Part of a small language model's weights: 4 heads of 128, attention and MLP in parallel.
MLP neurons of a small language model. Each row is named by its layer, matrix (up: input weights) and neuron, and shows model dimensions 0-127. Each number is 500 + 50 x the weight over its row's rms, rounded and kept within 0 to 999. Numbers have three digits each.
A block is one neuron, or neurons of one layer that tend to fire together. After each block is what it responds to, as a language model described it from the Wikipedia text at the highest values.

L6.up220:525443537521581458417489564488530453464479543543530517517471438475409518511574554452554483469574552513560511554473540462533522552474496531480441473543591465512528480490497374435510438492466429540524460451526576556479488464452527444532585494541473539535454501428473543549539507507520510484523467524577581457500519450489469471543483539418554501421526510350488498495517475431445482537519
L6.up382:541501514487455457496463505606539514451524515556516485519547496486476422480548570466492453587484536528546473509459485481533469538532578540564464519566458544478480457490544549462521519430498484553460470422542436492506570473522467507496517483552493525485502586484458538536539476314558537440491478456495409549497523581469531485448496443536484476556385456503403528365405463478501463549486
L6.up408:483527493551482505502497592538472488481518468518534569484560478485548414500428400475382487591536563509530332563503485494454506539490473528543534425505484483533493526533538495483565414460566541541488470509506424419501508490550433506510512478458513481497472624449482518419544530416460512424465543491567367478493487568434488546466506494489481452519532350424504552391411565469501558627493
L6.up448:571513474425533527432489563516592509581511540450457487467460528472471492505575501546453493537478624519451444595469576580480437647481376464475562491559413528422612575541453499532469403510463547546523599519547568447408473480494405506528501466495452420471527489527469464483537502544458490461503507487579433506497411458435497426523470514496540488586451581556559449581519460575421530521507
L6.up975:530442475555573421473532511478574523529466489506572522521517444550538483557502497389494405579420575483510463541451515603469500574566541634552454508505474513542458471510518558435510417499503478535472486450438558415500475512462444481435516473497540437484570495408437487490557530478490523504591595483455479469464527557475509520503342472469497462499466522554514534527436433473478479434512
L6.up1280:541514565476561516495424458516435524580546490506456466520594435478626500535539515514502468479414491509532482515518568469476508456473556586485466493480477474502488578457510470450497463561522516498450476567496498498419551475515554506448512455657423570547492486497474528498543467494511516430567519489641466517525511502477513554584572504506494426508518399452463598529440562496375517483515
L6.up1350:478501531513488502457472609526441483493636513544597546434538416530478447452510564516485534442444494427526405528449535475533494519550434515507413527573489556543478506491565502517527459478472549567475528478454487499477555511442515479458477457452472522577530526461502506427554615440465431508498478523488503435491540504462436519569610560548534436561448492546510422480466474441473428619481
L6.up1400:462503510523473461476535479486544465462434487594575579513536486516517462471493489481529452505515507432527414545514514548531361580449553539462437462487523483410458525484482401481446487571547520501504472548536406472544547501457447471493520432473557504502433601419456492415472527510448432414629437532594559436477554563431537446572531408465494483504551455542445542451468439467522522623436
Adjectives right after "a", "the" or a possessive and before a noun, mostly "new" (a new era, its own, the current), sometimes fragments like "pro".

L6.up59:440496441445446558491452567504482558613408497478473497557551440517453461596494471443537472548478529388554469482569556459443560594452435559455427446565477482502528524477531429443473478488538498526539605525401440559510473533522532509504481509425479455427417527470453580424453545486468561569530470441576541481482565453434456528495527487530536445568492574438468538463425520487539466499520
L6.up102:504449455533499537506491512573566619512468493541510520537505520418472485488579489540452465483498519422448515463486542506538520515549510472579458565510565521430573574467519539378453521442532490531458628493508488480585451491423511552547509531548422436620500471559526505438439513463423565446533484489455516611452523553470520515553486526491573529506452554474435544590494455492512522486487
L6.up328:474481509409475467554453517538456491505443564549487510536482474557418460460542441475487511516416564413547458497487518535543571568496398432481420504560482483450518529465565496475506536376434463523530379482514523536476425477540497486536583490501539464568515443491440527507506616531417515518479500503560489517470558468528375538536539454521457438532480424522464501533473388547456373535484
L6.up457:517502436505469553526484552520480490557436520487491473577447472460528457604538423487420556466457534465573552466495519525492527537473418547493425539492456499535629551523515479469469523553546475519495517510412380427534549478513446516420465521439441467550420461449396463443497530409513506589505469575520544545508551468484503561468464459548529508490477478537477544506548470503593481575517
L6.up1061:379489531456526511430413607599402542620498541511496426498473479528449491537547425550506545546497605492576531438558585516500577547515492439572460489568479563438547497558440457464589486367508485548559475590379471481438488445502465494508493532503558438576511536479427436445530448545510484457465434573544554566452554541490507487490550471574468466558490401446504572516454537495465534536473
L6.up1142:458431519532504530476467527534500389543528535521502524523549463476551487531508471548505554624427424493570449565440487516481460482544403512565433498532479525602612447519473432514448575487450451543435411414483480488535653423540498493422479528553553514566428568480524558430564441445497446497475511549491474508450441436501448543517592533467574493473489494489468451495489507454493489452485
L6.up1150:431444517549543467548447535536536600648468479574455483514415494417521466502563466496531554533396556424522499508554534479565552601470461514538502533540515435434501465452492425468524480497469417513447497442514529529453544496564577525438478531480536566448470484536438371399573517565470499433408510422587518488444422466499479511416532457524533528466481461460492497468493544491419559489560
L6.up1449:424467487472483529488410460512502539475433539488589480577485506433541544493566436519526574638472476453579410485542650393527510587492470439531424594537589531564574524500497456511470441498518480578493480573477478557396492474513505457439560496546505486492573511529520412442442499476500464513538570495565536449492503575441550487472499575477522426509484583495546489471466618462469543501467
Cardinal numbers, as digits or words, in prose, often before a unit or a continuing digit, e.g. 62 receptions, three goals, 42%.

L6.up142:505495502575546504403498566560552455538534571462502530461505467427567517541534519427471547595503553494529507568448442568488506534454496531538511497491498463495558530441496504447479548493515497532512544530440459583581485532550455492541482575590567535561442541516496392472439482436450514452444556495481484619457423574460495474590506501509519457506482494593463473513475516467442528522436
L6.up512:490474562507561565506499561417445510516452484530462501622498483518436521464539403532563551492568421571455558511475475513564472546475533529478525493477439556412564458549441554418571554455574454514497456502462508462505459490544485582568538531581575497496522496488435534542523381471580449489461543504443518450437521521464519481422508495519486476513409505458484457482395435484328452453471
L6.up554:527463490513541603432537454430554492523516471551459491647459481524482493556576390403473563564449457490492567468550575548546512477521419563505462483632478548449442478551539457425437579526482491502546419454541527419529505506506617526399471413525559526430450514477498551512492506422552539429554547476489558471512472574502481431392496462505518593578451429466503527502408519461491424386499
L6.up567:472466443576551529523502489544600502481584541498569561539557487428429578472536441467477462537542490563540468502530505503480513488498434456501410453567548513458467520536434440449479529478456419503496481536515496480572506403477504533505452442524499422542438540455501504515383428570494413468491652563553503572480515551468520443434526497403498420507442581501437507534510461503484516424460
L6.up1000:447515492481590461496457467494513500588512484500542592577569462509426477483566420452484452561521465462580453500414489472491459513461538539545498538535523636427545517567451501452468478480492443506458435550521517518556453460550463488604510499525468457488494513458512524558413443494417533441588596488392626531484495580487486438534564435460551528470429565495448562529484511533534489408444
L6.up1322:568457509593459501545561520452510497493464480545490490609464495453442444485502440501459530581504422492535421511523523456545541589471493443464504443556533465463555581548481448490512516490530417496407437518542466431582483456549626485499523503537602466544493443439466473520446470482509504459546501543514536470454464511518503405442586539527436481524448514468527509459493441422469494536525
L6.up1331:487438534542498515419505533560493545484511602452482526529499498426497528516550490445516514473460590507498492498567447556542545407552474445442512429536476436455469493517476469472448532517536505476507465554443437467601510507480509417618483540560455527545432539446551513499461423423527513533479568479464632578495600545498453464439538459496458458507419433443476509470497386577457493425477
L6.up1417:547482472483484467568484561548479472438497539481495509587396542445548490496500432524504492610417556451532437484571567470567542517558505450437494486602448585599612586512485529505450508418460479518463492474498448505501475449510482529497494560445483483485487513449410471365419552476597480460481508541531646519470527500550587444503597506522493487516379593478443491504505489465521415491482
The pipe or value right after the first cell of a Wikipedia table row, e.g. "| Candidate |", "| Party |", "| Albion Rovers |".

L8.up100:483385541434562534519472592464419485595505588492486575477496504447587444538571644415489499518487498503521395584482570584432503612463535557510475457487504476431490517533489391526502503479549537566451471447459487532548440549502470482447513474554470623411436490474446444511474490480537535540482485445523468520507503584430447479529606532505518446486526523517444591552433495499453514488492
L8.up1009:481460437629520440369517534483528495572437527445511527516536539451506477592497540405465459528459504515469464580607533580551472579560546587532528518547561443500597562498554475460469463539616535548457481538481405497575523504538405455531573495483440610534382499421449466361432452453442513489479581428432436476500470599468475492403537555502484495482417500594471517462458522464513611506542
L8.up1067:413435530427528477503463618491479465515485553437534545515606410394553458552572483470419433583502553429459499595498544565480495521494468643579584529510520495495475548480480489448459410552564587548452522587435441459472516550537353506503519518495481579506523606524430549508473473438509544529482457606555464533458540473468509545425553513571528435531430455577489480466425494436453515517495
L8.up1267:564425525533472530611518514545441494518476458516575544541489524489560460489458454527421516540533518488568472455452501533541561482444499458491522500513555500531482589540614442536393514511463501466552447523496386536462524481481464433560465453490419468459514448491513460556437593483498542552486638487445414562530548524427495527464521472557473457496435368598444538604544460502585530481482
Word-final fragment "ine" completing medicine after "medic" (also Pine, Catherine), and weaker mid-word pieces like -ate, inter-, Re-.

L8.up19:523477414567600477492458515444542572457459470535573545486494457515444533538461455507513447539483519487539538489512430561462549477404447580571376414607542483460542548456498363439447523517506462462551569636443425476558520456603458581522455508569525499535462507458439509507426412431502504416537493417506556525507522510518466490573518510446506513469439608505413541406477540522465527475538
L8.up312:470431437485503523458494543462487487562515503499533529526517470547610515558482387529545460602389563469595580467487535542579487621492497578539495526552466548486521472539575451410456515495520484486483456474520475454563448551523469532514453464426427435601422514468491520468507400485400588442529537544511574585475458521485560436539517537506562616535500507479512511499517543531565451474519
L8.up720:564460539488435523520528496527559493448450544612525531523482506604605468498544489503474520496588522493431522545521572524501578562607411545552437501500468519440493499417499517545547568552608541495490455418416493535495438489530459558527541445503413559444518439507491526523432463510538509480419473472489490479487448496457562451480519500392516446405415538565479486521403508507464457442536
L8.up1244:518469476414515526487503496570481463538554528530496518547523480520497469468518444438485469491502523518467543539470510541605545414542484514525546449579576501505451564404502524482526552536488470565478504628422359507618486486485591543544433450490375549494539479419555485494441436588486555433572542517491502541468509514476531496550553490542535485579515492503404534535436492553498403511522
The number right after a month name in dates, such as the day in "June 26" or the year-start "19" in "2 August 1943".

L9.up259:530503561403535587473452516521620490548492549540413491456462437498530478522458486526483455481445520410590483464492572441577456418525458499505436519496491636447466494440470462457548579544535398551482466459534472482483421513497421492499431481473489484511433477535477570478416478532470531450559537444547573567464493571497446445520528491516593507547515574493509482606473506483474518485521
L9.up845:409511575403448493492481499562521543560444639421518493540542446380573511497537615484494518528528427537483493484416601500487481443538461507519453536472527521439516533519506467450514436451510450507474481587518463569557437466565558490504453442576553484524527547524452576606397479500526468492513512527463574578507444548553411515449533495432536484497470561620510595530440472488510464408509
Short word-piece tokens such as r, l, sh or b that come just after a word's first letter or two, often in foreign names, e.g. T-r-out, K-l-íma, sh-allow.

L8.up509:528493548558534557407395538517534654443509480575526572462540474498483439543591500470408416549461528434510518533403477468387587441419509458569483530567525519471565486432407546492543525535485397559458540488341426508539494497539538500435483506595504456493508517486453467453530460449442531468458536486608532482439541519503556460574507496533619538542568434524539494497517535492585399455471
L8.up532:445455520503533426346487532494496517529440542490509535501508492496480465551561540391482468606506477428539411540422529559574560404565482495535524572561508486515488410481476534548574464530500434595372523590500501514475482548461485407555483482477495439557520516449456459473464441490527504464433544516441489556527459647548626458596519520452589533435478577620487547509537467560529484443472
L8.up587:494500449589512494451535537434489549557571540419442556548518372434520498430518487540509482500605541509516390513537555518576535555460450486494434510549428535526467576504453506415516499546497482565527550605476542497484545405579551573526491526507416417528500461503547466464588546525529588427541487557529541605490526504466472520592544448454530521503424453469432463456622507545433464557492
L8.up1146:436418526522549454411568529533556516544476526570502505512600485482510479598530483534513472553564512488500481565556418567529540549567477619458406471515544496455532587495395463444500431509530464461418515543469518484496564496514489548508536541472466420608476541528484477488500396475498560466441533488564437558486456568465499507461501396506476495447476435514469516433487430487500522478556
Short tokens like no / No that may be a whole word or the start of a longer one (normal, nothing, none, Nonetheless); weaker on fragments like an-, to, mid-word s/r.

L6.up366:457481519521425546546506522465552370548497483572560506573575513517495503499514457382443441506510473511587428493440439517453483452580566535440385557516496585451549504463489428439504508536488495478474568496480535418515466460492551484398534539522545470552518519488474544522391465453445476583480506548396578491452533496495432534563506518435574427485529554557502526468466483532516552497468
L6.up449:491467408501383457528516570543503480565434507548559581443483525528501512533544488424422489487469487415510550495441497500572629548546519518506488477475475495524550463478495527507559559538538436536483494479423494513489501460520464549495558534494486466569502462477365434441475506504457447457461468581485629473490514419521534507516552533453459429511433557524472483514501555500496557514500
L6.up600:510408438428475463472554480528526460583455539428558508522468538453446501494484451491449447509546545503609518510537493487638491478578494470560454522567578544488439572440524514540465576514464464491508468544456415411583500425551500484484475437534466451486538475445490500531428503526472489444641600584350550491467493503537552596579501501497522444531493531502425515523517523493456438482506
L6.up636:542452475440421422493513520427500477561425487648453538530439490474546470538587387508499497523502495488408490528471472504536444427558549541620442439538552491457507400551518514520548517512493546523547564487500486498601452437570495540488555482489526500523537570546434465510410518474581580580525532653494504510533491511493442470510514473435511410506420454626471568554468445469502587583561
L6.up773:420432432495408483567516507510427438516529538472577535421525531586477450529481377419478541538563593438487394541444519604497496524553533521427485474599526403476451510527536615499462527495514461501532484519487453454510412479483452452500469516538519409561488480459490453528499525478524428557443462550443594567554458529458487410494366512405564397508495549487475552511498469526489507491525
L6.up841:507477530534429523557461493493552429457498532596640563614338472501493434556489421424468528507427569488600487499548499474515467523479392537465412521512539501487528569503580555514492470455510501507485509569444505518511476493529550515468458476490479567549570477491483440514476504493528545527555495564493613473467535470475469460488510483466541506532467471485419529455524516437482484476523
L6.up986:401439465561532520444499525488554482548490514555486495461504523500450471600564545516481532484553531472613586458499586454590432562474466584493427489529508488501536519537493508474530443496474489489434527456534539567520499472508601442609506492486410561491415501439441478555408480419554547506492498490488488533499442561455370503536548459510489536534383581492444536527511571522489504526491
L6.up1398:466481449536497531469491494540517505444499591486623539527455498394476492524564426379523495461619528547571533499505511476537485466474440535550422476515507502489411506483557604406451454457499484521488437524417568498499440457464433495515486439521521445405560554495454554477417444445444597540468444566406493471457585529571506543509401446508458484461447489443498569559458544472465504540516
Fires on the day number or following comma in "Month D, YYYY" dates (April 11, 1977; September 23, 1912), and on middle pieces of split words (w-or-d, f-und-amental, b-ar-rels).

L8.up82:494547531630549519462570538513482438489470478529479547544554440408546512536515549481534428491391490498569514563537525588547513511488514483583468511568487423564551576506419581574526529619530490531548600508498463534494503509457479565510508510477364522571549370436460464461557491513440540507435552518540522520487505504529523445500479563490467506500394477567491426435494498431394443547506
L8.up254:506413493580525515518453538517552480549441540493493498463591412482527460535555513459524459449457515401526587540557504584523487593480481505512396548560503493440486582454551511484513535510560493588548569558447495440532486486474548536541509449444408459518386557416377466373501473553459588540462502463522567567475504462501509510485483510526351438421429518519462468512529527440504490539500
L8.up830:475478547614596610461539529528470538586467482568510573444491474474459463564568512543458524464547560499513516535532509546549559581637520573474501496491517430453548460508463452509533505517592444557461543534429441513484482466441481559529538493515411413553444401462422532525484435544494540472572501487489495537438465483506457353560502548532505426498493558501464457530428459495448485531497
L8.up1096:563441522533418510513421531525571428525483541504494569475516458423486489532526421527516482576485546459481522531460557557481631522534401580549462450523489523540567579547476427492531604562556514480528555519451469429476464502452447469449546424473464587546572487464459589517453481480435532516437450446474529563376492479515514482430506539580451458433538470525415524486480494522488492442527
Second word-piece right after a Latinate prefix fragment like de, in, ex, a, Des, mostly "p": de-p-rived, de-p-loy, Des-p-ite, ex-p-ansion.

L9.up77:576485487441473461437517566488583543536476484487508503519512456571523494436512506456446505513457506393489516432511562492455568496562500545556523580615487587493507560454448478464472467512522443559451431553516386476485512421602411482467494415494499531516454513516463539362470483442431503422509513341536463476531444528447579395516500454596543401541559485502452538513465527488510554559529
L9.up349:510457482477495509495451494533510619562593557428468591461438448579524498540474442522453455563511514496484497542492506522598547546506381583488553500533479569483544523599485575434469592521463349594531406459449415534461489525495444414457444517469490519540471470481478545445502578498526413460428503497504522536453528512496563515487561421614510429420500400498437466511455436570532499509512
Tokens inside wiki table header rows, especially abbreviation periods and pipes (No., Pct., Agg., Pos.); also weaker mid-word pieces in prose (lo in loss, ed in seeds).

L9.up357:579536447533563544525482513459560421503454529565444553467425477487556486524533512500427514534391580486571560532451477446524503582472496535537447566562534470579514450423559516463515497516490513548393440441466492465466503444495472557543497469499543552426464484512359571478481537391427511479594506560490515523487458504538364437511458448472524498568600471419564516514516524460547443483494
L9.up460:559472539402454459416508432435513496493451585557526517470557515509592454520573455446422465472432579528592518418510490437519465580475511483572539515507497431530557469416538451495493479504525513492456601473495546522503524450438603496567516470569469508495490428473448549464522571455434510471501525532495533506481528524483429490512523529468560452579599602438624574476442503424520448458459
Pipe separators ending a cell in Wikipedia tables (after names, teams, results, often before blank or numeric cells); weaker on commas, the, of.

L8.up21:426526523470586557541550507579477394441480526539473463431584459509605501562563448524537513497432479381535550482517547488495573479595532487598516535530557590519536531475438565482466521558497476525614463490389497479488474458524522497516526459547494494487466520566486483495473511480480524530448525539428509565465469539434450400413537573473621412527487457536502465599397528511426526484517
L8.up32:579470434575485569549532427443495523593583454514495560487521452493472496561540472490511525578453384462563453516438636496540515461498508475506496520500523524485496511447401452463530519542607480515496463541505412492462439448414466605493438504486482519551469502462551593362434507532496453441485588464511402476402476589528569509519473578563589485540572494415413538477493428451479510499509
L8.up95:564421515502453522573432466424566471493445483524506558627540491504461565488469494512471522453509382514501456580414527589603645526520424577477552563434539539481556563517401507476445503458519466525511482558510464517531496477547459572504587417528550385512509508499510445503515461472464524403513482415389530458516493499454530493478614506484513508424503476572464442512455471460507539518523
L8.up187:504469542345543514481509554586548432534426440521511504482545530468563471479477532497474520530483507501516484523448471531559453533596514441527542539503537544528569520468534459490456573479604520494484389537539589469456507461522565514523449442488444511569398395432497570593414485503506479532437479414517550463555450496590500506555615519454512551494525515587496458600502459449496570445547
Opening pipe of a wiki table's header row after a heading (| Pos | Team, | Player | G); weaker on mid-word fragments like al, ul, equ.

L9.up663:547491507465410456541439579458526577530506461475451544462590469472515506565542496500507535542405506470521543521554601434502491554453481477477490473502567516482505516502415435574470527430467466608448498536517454514476465497535497562530477511536545471571505517519507570500525527541459477500566603552559595623414487504471494508497499502575488507594468477370432534486469486462582495520551
L9.up1300:452434468434436596433409547512502581540543597510509505514495480496537455509563381405496571564449536500508473531490592522623535625554494456488471465504475532446432440473502457546568522524455592505508410483507419481490369577485534510492418466537477501516444457548542493433431482598455514453582481543582543588447509577515454440505506447523455406562515432512404554562484572516543505488534
First digit token of a number right after a space or table pipe, e.g. scores, areas, counts: 5–1, 0.12, 150.

L6.up424:476505462582449538472458509421499566539510506464512487539573515462537471545578504479456549561491564473545467453433476553408613425541469468418545526619460532528516467522378488459486494542538429557486533458482444532577430462503485517515462513437511592517469509409499507455498452581427468528535540505477476555529572546504648560471514487493490392473517392470429580595415527578568538521532
L6.up507:429483525464550427493446517478550533493563554499594573477573455453475467532514476488371532563496457513458512568412581497486543386541421449548512464581440620463510483548447512516561600543515404547514493484423501571549476442547453521544492505415463482460507584419518566514471482533419560443396522461516479678467539505482596517480575554461502459542516437490419441533432609495524567542497
L6.up955:496490447550486539515414489560502502494438507525542495474530514515511458474489532461399441541507524444587442554406431568601558582531502508478465562589553562421550591436614512433502523496507464537394404517492452507584548520551471491543534461506551580581521483476492494490493547457405564435449511451424470595460520557416615456517455499429521413525508478451478564519445589547481520556445
L6.up957:469402447518461517473437557408547583540542580590496556561542511473504459521574371456511496517451507502441605525504526525448495470547463413442449450572478504442533548473418384436514490494583505523486496438439391486561517498551539498483450519548526507500487574484480493458473414501419481450472658483484550610527552543459605544542474478464444437475486512343508545471472515522562556547481
L6.up967:515489519637389441486473549518510565603551515517518550474488496447486450492461464476386374599474496440549584541528514573474540483517510470500512501532543522463587578481473417460550483455514421492525535481462470587633499512479554537563561573543471519543381494460574525417439512478417464469463576382416482539485456483443520477523536504475499453510464489482498560512464577529515484490412
L6.up1098:520432522561492533515542562537535494562572453515510501422568435523545460484523463451509463531455527468513429558460479537399583552575453449520577475529443592457483545462509497446448543515512476529450481506413554536483492433594374501456491512443502522530558533377450535448538514470442445503432544468479436535473515590510605554454477507516580430463448454464497540451385538423423488521504
L6.up1188:480475546455454474508432462559559441489520537528492460462418459399533470504529493519497457499394572359505570546498504530531656492463410485580488460529436478425466503489444470498401571495523486501431513518469438580498476356556440538529515463531507487468488509464477465473429497475440466455546564521620572474504537413525532496489471463586554427516523493471477514626433504478491483476481
L6.up1477:529497534464484471554476464493529561507476498511459551445545458473487519486558486450528426577446527503564436525507405605442555457488555443524530444540548573426517526496484432490496394504471481476500504490527512517651565337533480528519525467556517532500399482410507466481510517414540446438490666545456468515562474551516516439556493583512520533528481567530445557586462462510480459503519
Column separators (|, ;) and line breaks within or ending the header rows of sports and election tables, such as after Pct., Pts, Votes.

L6.up75:484512560591633532467498486494514478543447460468470506515549466484511509506563485483504567492458516392608491508531459553557541509464486636530500516586552546444422554462443453563559543532536499540495551505461556483566552541524477495491501418610494509563500463432527458475545476503439527507543454479545497477479580534469519454559536468513554478493476453458440466504459501445466389504489
L6.up776:488485622487527538524492469547447476482482451461347438494505479446554513471539551443485533522355572445547477463496550503476554597566509531494449615505526460435434592504514416427517506484557449533515525520500601456479614519475483470541519520605503541458465501493477445401413386491516575534409478482550468513518530442475508468547436400537505469601538490512480541463424497463480534521544
L6.up866:508511506566564571434480525555488534477406483433377510510446461472483484487547506464440485551477531486621491508491452540546546521423531464527360473527557523420504530376522419572507458480502403515508506407549490566578560491449619563519528479600529586501456549489556419448600601499527551486444451474603473510486499526536542460559546525463536509515544520473481606459386502567498381447441
L6.up883:456484460424541461537508565534570426569385524547369530605557505464553499469540457466448509442483447488508511522441520590471562563477576521463390466525541572429490506464502445584513607539543489533505421505451461438480651455592527455503501430554519552509400504481451434450531392478477479493440588428574466545516516444397541446525495498481446485439520438511455584542532466535468604497529
L6.up1184:535484476565542530477493513438553579506371458451497508469582502418476451602579467511446488426418430440581430460552496517442493622519558480525453506502588534507523481433452418481547473408461504507475469467505579544530532493497495502515530521547581551512460465501470415409607473545498532386468555432491427548580428560408446586497477471543553534504465542527503560430424512522461515492479
L6.up1206:504451599568608513445507450453504492542486453535363463455508513460425472573490532571501458460480452492600513469559473515496522511559505486548532480498537512489482547529483462513512532572527474519473547466482551468587569417549605561535556443654431480564502493462564490384562430631551484479475536479456565474581467447519511511504468440589540574485500544504451501555504407427489442448594
L6.up1208:485442483580546564431466534481547536640534609503527518476570453471465454558468492480503475531448489394533489648504505528614581531453457440445447426613530555564562491481494426567483530417438430523528581487496428570526370522476542449526472513538558536467499553454450449510526537524354473473448573463507376529473415483435546506445483531506506555467544502467473459454409516498465440473457
L6.up1285:399486568524558536473466547535487490500571498535454548479530455452417494514568484433575599508434549509549442501551551555554546505481463490451557543549481523540484550527531435545448403492473457567574530501431427570503531472501491430551493486549404417573461508442558496526585509484561509518528507489527505522503552509529513534550519529591600504481535493370451468483461467493437382464524
Fires on the second word-piece of a word split after a short opening, strongest on "ol" after "vi" (violent, violin, violence), also -al/-ial (provincial, presidential).

L6.up1:515483504477502508535405529533526540478479515515522517437501483542478439511533424500380497471467599468475497509477560439462563546512441508457463530528480548539533572486503467422497510532521475531479497450396477531510477506457481524434500501377474536527512451427425603439599527602380456434490480487540448531508575463387573493397497520461538448499552505534473494598449424578613439579496
L6.up126:525512521497465528561447541556442449435529550462373497439596527566478492491591432437452549541536528445471455515563554487602483529500453519446495516492580473455516554481403519478466432480438509565529641513427517517599510526500522524463479463468512483536557500482403473471471504446527471447455443552516425534464569487447541483429403471490510480412476474574491499447471435441420490498562
L6.up699:400495509564410471569454560518541541526537535563486497483535484455524484478636459499488570508436419475453483502487513532492480432483419516547412491527517430563426497465549490395451430492566527481485502510485482520491451429459510544495509416497489461439463561483479488514391488565481498494504498552451411504511521473585498499453471450550583509467573433550484605535474474428548564471499
L6.up703:506522548493508526487449500547472447443452511523453439430532437494554541499501482505519500543543547522442496486470478401436432545607460421479457373531523490598459445536572529482545432504493480488575504498456585425419471481499513559535483543510460470545459523444450604464571486481539494440519529575518593436465549541507435464570587488495568476514501556452493516406450588426497518475474
L6.up705:528560473439507537542461549577542490504433482528435551574477473441568490538605495514478473512471509515413408497545602505521409558540510397482503613478424524489590488547457452450500522503545521524463496528437481585477527491537503497468503470455461542436497503493498494461423435505516431544499479558465524626463422546584509579438518561585520473545575495452448480597491500469423495489561
L6.up971:462490566429442483455447514550481493569556506478440479538413478476576525486495535436434529518509590490466455421421592447526566494538453555557578577506509492567559509568496473333532442457524496509454493412446519534410567488458408540440469430522503524469502568572544604369418390506531549447533396552523481456489498522564483510543547519622519489508556429463446522522445509487412592476519
L6.up1143:458461536505536526495525584505441463536505516481510462549441402480524441601457481506439580415435527447468535533496439460571507551572490523508548569503436454595584547588532569515563537394567468510427501401505484487490498559529433525442483522493538459518590540525493493448504528370509545487542471510496539588511515519509410563449504557561521468505557430481526477429406453399525550530541
L6.up1308:462467523513596418517529414503537397429443523528462481585535495347518490535522466507550516446552560531502562516517568417549480530496546529461490502545503425504534584544494456452507601403546538486447442497481529511499510520467466583527517470576532523577507522458527442480480437354443502494569423443536478573501545540449511588460540460556466516451499516482453498422476551382410500456509
Opening sub-word piece of a split word, mainly b or mo right after a or his, as in bout, broken, bar, movie, motorcycle, plus scattered mid-name fragments in tables.

L9.up383:496508527386459408418532617544522484498536467427552512503588527498532417595541493479466422529466526486492479580512466612556419579578442571511500498561526478516455480535533540592526418574460623555498390516523580472502529514578464451529494494466522503492422654476451533480518545590494543533459548517466550506473435564490404485578558452532511522673493497520499544484431519497495485542454
L9.up1321:544462547419551548493496573511462517467546512456485532560604492436462513551423601447489512501379533492533419539494567476491432557620514546491592536525477561470538451497525470548483563490515586509472532485519563463589512499486460489460589495491487567549630504491488572561519524557470506497574551539551590501465491587464495507518510397501502478599414485554498424502464493359446586457462
Short connecting or qualifying words mid-phrase, such as or, also, as (well as), and, early, only, plus scattered word-piece fragments like "or" in orchestra.

L9.up827:510538485644526441501481590530443466449467477592572517427588518595423491525530534400455443448488543445514445415478549452542399426424536602536539539630560496510459519498532504472522448530546519560429536457420506485564477469541514547483568485479462513445494490475495527486466458407553479429561483439502469414519555525539510453542464570497456541463512530534542499578420509469498518464541
L9.up1503:603515465566534473423476500560561561424380478520578484483495508545492437482546577489541539501542515501467507607524507589522434474520487586503439452535496560456487568446535426496485510455545474516489494377591549550535509471597500599430532497460445503506519484473546488400576494440502578487518522505422511460565466542458496436523513534489506432547515536492508575508457457515538543480542
Fires on the token an, either the article or the first piece of a longer word (any, analysis, annual), and on similar starts like pro, be.